config.yaml
d_model: 384
activation: "tanh_gelu"
norm: "layernorm"
norm_eps: 1e-05
positions: "learned"
bias: "all"
init_std_o: 0.00519
optimizer: "muon_variant"
warmup_steps: 200
decay_shape: "linear"
MLP neurons of a small language model. Each row is named by its layer, matrix (up: input weights) and neuron, and shows model dimensions 64-319. Each number is 500 + 50 x the weight over its row's rms, rounded and kept within 0 to 999. Numbers have three digits each.
After each neuron's rows, "fires in" lists the words (lower case) most often at its 100 highest values on Wikipedia text that the model never trained on.

L7.up528:527549550441459462527430478465524524499479526401481585549535487527486434508517497489575415448503467425522463533450532504482501480433447399421396508476465552553412515532544381523478454429546491505428446483511560419429541517555488535546420607487567501445485528615479515456409541505494494509507477496460471467515431461645512518546408439519495482495563445497537549517498500546603535486536517618518490560584475515462443463526489587509600522450516461510455577494508516444573466438494507575536575415533573547534528487585488535497543405523585481497405525552453540513594591465553542516420511510540577577423560524467560559448553462537424564496512545483479424503400482503476493493528399475446511496530536595482437546531474493472502619502428436559481484522574460494532560436484405
fires in: "an"

L4.up823:494537544465532489463478565403593479499475422528478469476538496476502532494472433493426475494544440550507530525568608491510484508524469442518521459485448534542481575505419497529524460430387536548575436557562580630523454434546535533529543566530565491529513514462523519529612437455534545443547563511462526437411504450443482476504523494468506407585529443512492575458484480494442491509452569415555547446530434524495508462459468546526527572470506433474465455536499457560481515493481458528391525486586474471459597452478559405554602509525447533537409509419578488584466541442523578427450573591506438515442531497476466539576491402497493506521602425477473553536446479484392463406536596512472446620511451538498553512506630530497540486553567558527510550418606455490530479449574585
fires in: "he", "they"

L4.up965:491400547492541536486486403493527543541448582449447464513426528505487552433336495477544505491519589485532524438531530543535537480566417468545413525485504423448507475469589526484531544487456500539520495434397433494587512474526610507456561524508422536438553468502554457454476437471512522462563554579532438428437368411527594463505479527551532473470471515518492548522491387516412589595562552503514439523526497537592454475506487482533456523546464456509439513493520556457427572476405437644546484525490488471521412482573487500449564591474527556493502428513499546465485566473510563452501603532497439492485413561509466526463446553525461578451573500469462502459474471523482584485540466397492495481368377510503514507499550569600509503529431488527519445492528374462441462474546465
fires in: "to", "can", "defendant", "department"

L4.up368:567460519490539536546494523451435513533496483498549437518485594659559478410487439478481506436441505533461375364526421445536467520609495495510513554561595464540402488465475449464513438549488571612450500475494594483462472548447450570511443401470403588487491484432510470485518513575535525505518503551486501418557480483548567506428489507523491482527555454515445522523556431496522563493542533428546501526405458513503566494600462535491467516502465524457477484443471551537470513462520512613464540334515460446490516446514550351480508489573460396588563528474511534550455486531491425425555559500454558511545627578527409491424549472508552541419588461516545531560491463535521512477471537488572575504426549472399542536410530536458498492514457492573476521497437474424462400489446485
fires in: "of"

L7.up27:462500452532513456467597467526505472482498502539488456525501578548439555454511448517545541504432571464528524526548473511618548507488466512467552514429515478593532466578539573556513492549554555579543553440464396487530489505464595602459468532481550481474521553599571464521594498521419455496537526499515434559509512473395502589579475530562469422538552549461505486495450497506411421515511439484505475497487506435500517509493579410456455544498407546476541425512450533453495410399508421494532460408558498646574597466557540501478529527406541493533460493483641621536591503555447454495433485552475540568596444475478384541461556470488537517481502508546482446547509552486559501493495403453570472512449421463515491475534516521415457449521495430587531441572504585489533487474456418
fires in: "his", "of", "him", "her", "and", "is"

L9.up939:398434346541439494368544457501490578513605412474589511494480520584524514531483571572449420444471494523537519567511563526499430525503465445499492564470439438508547434532557519581569518537541511563560500537555481527515544622557531489449439409504482507586518501540554465504536528519497524589538468511540417522464538566442579426422440512464478480505564494507459522509473521422504504448521518457419455467525621510438470457592544485490579517468585449502544624472533448469552537385533489469450398505519419564578514478595513524536421397580505453428493575514538484467487477436534448443456513544474574470473495482474532451536497548462521473382511560591571501537471458489494465434513516438365521509464448510460492434441524541490466480504459478413533451549483439487533515552545606
fires in: "is", "was"

L7.up1355:426526550418515490516448451575479480404505433525473556474471575555470555485437544499547570417477467450421545553435531424458509517472559434497484539471484503543519456579579458453505550391566470599558526540537559372516445544585540504405487438495541470530514542486520541442499557571468454439466435490549532461542505477553636481531506499543561565449469412465507551514571497595523474517512433526482533558468547550441521536440548466462476483479506470510538456514488567490477577444483559461551541555572432458483514473519549479448498520508513531507492516436562575456517522566495532509457451460512490556480491483397487403518528480541491441453450474541471521499340502517500437493568480521466484566437426538484489461511400441475519510544563526577401501507507387402521448566502386
fires in: "the", "one", "first", "university", "american"

L4.up720:521535457527521621501497486507664561458516489553587447466525507548492476491422459577518537511504588533578474562441518501511470527554501443624456468463499517431432407464375577514489433472513524466497545475562481519464575538454477517479485546577488420497519414539497456507567483513529476456500566493536538546480537459482459557472550477507495447530568452553473529427508472586485557500473502498453483464442570569549505483520525542498519470518432458481521593537479501520498536521563466499555433462496555603442343500452551401428586502555450560545426465518491584637414580582411508521526529512558495561421464430542564470474460483525481488446471533584442549422469461446489587544399462504385415488521534565467507429474430455547392469517518455495507548434418516540548569429434475
fires in: "of", "van", "de"

L4.up441:509474475529554509484430446477484506462534559493438408465527453660524535476490489575572531524559446408552432466570515404439499477428583597457567467496535503511451408518489470475473543439532497434537511573583581527439464409471486511490482601477450492465628550536522551467502611558467482518509474592484415498481479508416503521410568449534447531511495503472534514481489533506466469364522518499443449556465502560547586486382555600447432516449450495532533486587507538566522467409454465506497570494483492470528548461433503516480541559521490491452509549470525520461488478555472591538498487550541539489482467482611545543470436500585426517467459521535559314554493495578473421461494424489516552447539430512403559503418437456516462368480552351490501560434515530513467498571488497
fires in: "of", "coburgii"

L9.up1040:473458473485494519435475427543482464379449473490452510452544479466491501482464474475417522538524550517453516538539484469499473481532437425467488537533543434532534479539423375545529546476506475560532509507472529591495487497478446440494493512446435545447464459461528503446540393465533569439514599463453517459453527387477399511478486461522409475501484470533550500495486460481602532553536498477472557488471570496461653500502460517558396510492543503504488550595541529618528567412599460537436495512489492533560499520461498581478510588522593472476502516439562399595470486490488513466523614509481576544530481496487417522490418556515547433456489551465507479497530456510531539473490462573502576521525493455468507477513574392446550437589451435447426522441384438570465484390499532
fires in: "as", "for", "after", "while", "spent"

L9.up765:446517568474439542505489572477447501509573466469394535485478566481464451534486554530581492552411479531531497575518591500445513471448499467502487543538523476503513404538423502466511445490574407417553385537519559440626559491495502512512499456545463478570490464530633483516427529557395449587521475414510441501442474553400509522500493504472514409517446448499494587466476464488513510532526466410479532437555579550365448478461575451542426578409506382525477542371496531430437510517450513519506497535447487468524486510493551549456492573495507473470497523616520526500469466472497541621498509475518446595517433536525491533484526508463483504493493537456591560460487517476440535481489419481429504362495459474434515499564537504462497496636481540478531564464568518468553440484542465
fires in: "was", "were", "became", "is"

L5.up1368:492465561500508501470484507463529458390522584432582478378365566491524533471527502583384476435493596588553576523496452465524555454516575521536503416529530587523485524503539511477510486441499558479500538531585550425543438532509535446418522506509433568454386498516559477402495525472532518457519451536492418462543630478473509495454469407496360488510480494543557477449443439610520448425481502431421576497486496523505526595462517460577426445492556518531456487557533477546473490443500499480505438450540513463413529481507526457554436482459420501562494412521529466417481450531525536431509634456453525505489640563534560479555494544522457535423549431479494512504506484561498468509466488448548568474547454553515416564476519490554510601423585541508564516476513557531480461581477489
fires in: "and", "emery", "can"

L7.up1357:467414505454530540484520502455509527498433489525556504475468559526505397505524495573445500498527560427533582469430502478469484518444468613466494404567516477509489498603567498500568565513407487499480496423520439520533597452443499523416471515482493539469519498498497546518570452550485568414557486462501488478552449528490446550440453489535515503495520548492483527540480540420528525459520485562490503608420457436474487589605480575491615502465515516492501451439383411526454471544472577621510529573566459494495536517520465474437435448613546519467473475497543433508511577434590575551488543509464442551536526557523550531429519615446451471474506539431463588419515382493517497505493512522406538522438506573552379414621431602394543446421461443520457438416533491521515580361525488
fires in: "by", "without", "as", "not", "be"

L9.up1280:541519455600555436407494498490509518397448465505505512520472410442513543436438523466501480492504490493608458570451458524467501512473499500504469505438477601540471524483549450439557549537513487537519527483495492471513497468518428493479561554480557477511477470487410471509454434567488464549476508590513416442482456482507424428531570479559520487463450523512487508545547554535461414522421516504451465539535527532443503517582506493539478557464510538530501559535633621518482347485465488490462557515549516387432571498502523559552556541470507474559485519410533499535435469509541664506503522483439457521514520452501515580418432521518576430492515541465521491565476565457523452519535387487542441417497498521592455533503521551571458596638523448467529514541438563422504560387599470
fires in: "an"

L4.up21:552563458602482470458536446533664499423544479474545452498548527507514550551490545411590563453448482494468509466485483454535499512565558544498516493430452574491501424598530477544536614503408511488524429453524501509564486491491497524428498439498430534420526453497466460422494483483472432477474529505518517526447455543561519494542467496494453480488521509457502497493489464388488625539565477511450561437596415549543599554501480425444496367554478492510533514528533508475509508495438415507396494464461455529496655423553593510536541472485478486580557515378565488533502521407447513552447500510492456497529517534455438528473528505459564551534548504557523512561464517488563490539493421462427469625490435441502474586539542563529534450626424464559439460480415436557525443457518494
fires in: "after", "to", "for", "istanbul"

L9.up1345:560436484526542396536620527428465483459602518477489523508517443469490522500543494554539504551573478389568515448478498521574469637554509458514472497463472568558483511555408489518466606571562413608489468539442470565465609550514472508425546400569429480446503511568471517481485489433529602587481558587464444520525468431534447482495530456512465561489350584471485472531374506496516408471460530476479505500512499489479418481475537587445515517516542510516529515566519438476330539393544540460491537468569565492422449473470502510547561448480435452479446419533377530588542527498564476559527506483504460549556446452512566574610491568442460491465578484451544492454508502431466466467490455569581527430519436572499469593511502469499559523503474461541507498527574458521487481505430463
fires in: "an"

L5.up668:547487446463567495495435504513591500464431540563530549500531424422485491529486403567452576475517521449579435493516476518520459549471534532427486495465435553474512466596452482548517509542481532570600495487557468464440536495490498558506562456401459486494499493529502499481436452599515516421570555415608459487505573504483480482529479499570577509440531416438531540474533549454495517511485518424559384433414498544489567499494438491566470541389624438548486414363524535470434482562512527444565491511458463443557465596590550423529490508510559584548462516468466505515528473558422471501515552361509384540532520568404528505462511548491474438508527444553505505439441524483433514458524520421437522498509504511489446482561465523520535501483466509452406552531451482498512441438474414
fires in: "of", "the", "any"

L9.up839:483464399537480497543514481474502500532514524559547433467524487493453507517398471498493482495572545464498551473525546391507493542481472553433328503512570464623567590489558500532507453546450564527571461428540483560443496555576464544436474522405455477476492548527532490378536445478490541525419515510417521516451431575417482525478554492474545475544481467548522476468514439561505562531513494484403573534497402452558512449447483514517537468498485499485504565534405501443545588624455513514569549426598558544531567528398506558434534538445510604405487480454417562463509565615534379524523568494497460426531502533455495442554506540410455560514470545522530491441551539493440496545531461513465472522517521558476394514443486542545597486416501501472504507480576517547463501407486479
fires in: "to", "i", "it", "would"

L4.up406:556507499467570515506463480542476450599440550449548527526541547508493449513459498550505521652522460455467575558440502437541624401583475571421593491565471555476425525585522473555525521516440497534463522474599456501550521597526470403586623401539460533512548456509511539484444468483467445430435525529479553490485414497501495569489485407525453515535473513527456426540524479554548516491472561542545464547535424528576397523596533540471570436507493549502503455408448512507506557513536513473516441410555487591584554510427535508568481546474516463579498482547460553498459495509431523553484442479528462495533571551509560554470487466491488475386502566533442574434516441526434491542526547519555494544437487550542553499564554470405470482471516523491433449425491475504477451470483518
fires in: "state", "army", "united", "cavalry", "world", "warped"

L4.up1033:471362469463565541546510432436507505528507518564523433533436417501514600487483499489563523467501572523498493588511467564450585505408535543500601511461488440472511412613514575451516487520572462464509525367500578594483465528502554405535401431473499540442628508542529476514548484486504623515496505463428533487491529604559541480464553481496530482508431517545513536448443429642481577500452403511422515548463558470551461526413564456466482469477514466512460461498507390593522554431486436620467526549457406486491527542539450454492559528486546479582530503464471433490512494505533550482536508458513510484529511538486528527500537422504415554530421552440427552584514397477528511499466465423474571507440455457455433526655464463539491542465380481460517454475460449527516491451477502
fires in: "under", "division", "had", "league"

L4.up231:486565454523495475356568481480498519503555532521547534558601502573424483516492505570526478534587509507431566502443479486509547475522541488492441564417490476612509494483512475569496398464522498519500502525488516401587510434605522521603502411454527523454506452519451436493450565448427505518556457546467549545626444506493592538499513444558528468587518495472506551504546605448476495475507440535499522525533559568468584511588573563514575504497495475444442514445498537540449485505449521532529548411543499515490429487456402439548486440578481549576448429438556480491505539497491524478509579422535459538513415579422552429474533639447444513436531586554452570480553436500528539481464517506409468499447518509496500485526521484361536471462619505491587569464526522587567473555502485
fires in: "of", "million", "000", "billion"

L4.up1529:527530491378533421426544477464505494534509559460463495493503589517581458441431454393421488528507470512556543507584506564443551518465525430524490461464519566537442442508539324579512536504600442545533502433546592487415424542618449535439459487512557519473595471545480558600485600436437421518468438495445474508596479514588531470537452502475471583446445555424541596515495601551476525458562502469490428419483522519487545475440540547553490388520472487447495514540522428539503585472599513469487525453476381544487475443553580484476511615458526509562486493489535483518574485614505479524545481451493452428517465385496510441488484507468398390482483474477496407479530544438524467443550516512485499470513528516520543426449478554463519498508544358569576511568513515534462483440501470
fires in: "of", "the", "don"

L9.up654:470527542574534442534469521570436526592483504580445414517472490503492545504483565524528460524537485463505608453518474472480525487526408563570439500521513505628535575523556596567444428451437481503585437483466482478557528531492517459555460529532537501572482568480488436437606460525531548501579448449474508428530438524470457515465488542479489535442478544511531518598379363559466539533522489647565490554435536454483473488574586499536491473514547590489500418471448509448528447540500492549475590458516573536502418487461484473471562539526506548510441511484580520541451474606539445563540500558475487583558625547445435493488489524453555524550444532484489546447416552524566500447523495538522465543486502539514487437532618504439472509514557515450491494476489555408496501484534473
fires in: "can", "may", "to", "would", "could", "not"

L4.up678:420438528530572556558452546494537526477482537430522536413472507533532480541466478495481460478482553478409447494436452522484477532513528503460504510568436569597509565417495472459569465445478456532554404516580519508479475539618579580531543510513499631513547440444441482537413416449467370520438566460507559587477464500475518503462591507604480482475602537546568480357606467492541501536509523540510505490487624520555563481487467466579564466509568526491562483508491477509436489570464464539563506563583486470496521529501508425390497504409462518506524480484449565502556514468448472448507557442548559443546464464466512488480476448501478463504518505472390468521514490485576518519540523580509541586481492417429588583498423518511465585486610496450471656524535452524478423386458452
fires in: "that", "said", "zandberg", "and"

L4.up480:500477523439589500580482455488456499505506469533473485430469412464616458492480503420469521430565459564477582528486493471429435439459459526520472565586493492545520509574535494507572537479511496569547458439472517526469459439487416543553556482448573435435516470495609563502537452495579569425581502514336542486556490552489508479521514498547501550471569484527491444485522458505507452398529551477551483510417584477599506475440467574439518499481463486502497415540416554459480508555462487520542489539551432538604496513555457450477492511527400648479507470562561478473564517527601502447488561550542501452480471488487463521398513465502487449502498513558465595531602428416492430485451486527515520556465493469537552415497569464455499571449447574505456508439468548469467496572524446
fires in: "he", "has", "who", "it", "had", "worship"

L5.up1061:506537540495473552504525558444440463429510434512528552461464591461489564554446421459483539447541483539452533564518454454516415534562564534471556464569440475568507564577483496546439502526462412513576547444561426552555515537571431502516530517490435507401496468462559473449451468466511550469427541452536414445476524535496432483497554429456585531448468534564469476499474507515405485517562521628470513471487447495541455483503425535548367444473466507576550509525482494503496582499523482436434520534547503546509511500450510469517521469566526500651544453605502556536473485574472660556459615486533509406482428540487518520437497475470414488474543540441432610509501472399470523419442534567579445440450582459434490563487498406585595586499520560442526460500389464452489414561584522
fires in: "two", "and", "her", "he", "heritage", "label"

L4.up175:559573484497550513510451503480404486506625468440522462497477582536576494557471468505382514498398497528575403503507443561495463483528557475496481517486449495491518407424597467591612474473557592498538501598497511544498539532533527487467383476465566488437496524430511398475551440526434476546440439495388492386465456526522572555500525468515566504466450608528489436538500515465438432553536452437448466518517536529455497443555533502554539440583511507557560480507455471468449484396445579577420544485466547587552465532544365522468517500458575627450523500472433532496469475463462543564564471453437344522530432565550534421485569543513536461493473511480460455466559537527492489467549549587423587554385524515533483557484529471501480435457439490543488461549550458454499531536454434
fires in: "was", "is", "as", "of", "be", "simulators"

L4.up1199:500518540481445483513552490503553523509503550472536482556524514555574520522380630488449518420538370490535427417397528534445520474481495488545533461517499565600439517473438500546410535560438544496552491343394418501545509474475515518427545575486501530409521557464469476463473540499462508575450521494422506480468442470488563551575492435530552451534517536503396440536472491474558467558428525531539530528495583563518495433594497556588410564482460513514496451527505529582471515430466402547573495544507580564493551522493498475496563558514478449562466510452496510603506514498503451464438573560526614422483557544460470514473561491463613533607372457425529452438606446467486512555585483530499539557525538553467490500577537533592482484453502518492397410543446493467483497454535489
fires in: "of", "division", "streaming", "to", "official", "bye"

L5.up1351:480549495534440636349447460443528578453553387513562509416477532477617439523471585495496511457354367460433540485586500534382389419456513541432526481489546570509501467608529593540472473442435441494472566482571524416445463527505488497487459444550531556542508510451452408552570467494472466540503511510468517452495434604598585523566477490509584466463462469515531423510466561471498511528472478478493493404573538535557425479473508500444514507413597540582545486493498461462516502532379476463554483499544529510608451525476529483499467456480530484498477481541435401533417635560509431534499554458471473483522516549451552450540509477514509515516489452484481520515436611501488401448487483488436537521417521538524480541495519431519499520457504435555533478497546485507592488500451597
fires in: "new", "preceded", "south", "panathinaikos", "former", "s"

L7.up532:552449618543557516533523579439574424527535531407503492514484494520489514529448419553538474425505554530398598509326490497619518539496525425426433494545481453490511479518531468453579461537462453535578486464487480606423489514471576441505474508473522434538460520480464518454519436516494434473530589481496479439432442636493475494461443470524500444479509480523494401587476524568474527479521491491522470457463477527600427463553508437537517496587579579591484560517453517543537426495567439520556507507481431457426445471483538467482551509593608552586469426491466472512510486469471509536493543539535467518491538484645576490439452538560504565411488508486555548449470507517477442496557388510416508510471565607444547540503539559557539554413491580484457522586575577489541493420581418
fires in: "to", "that"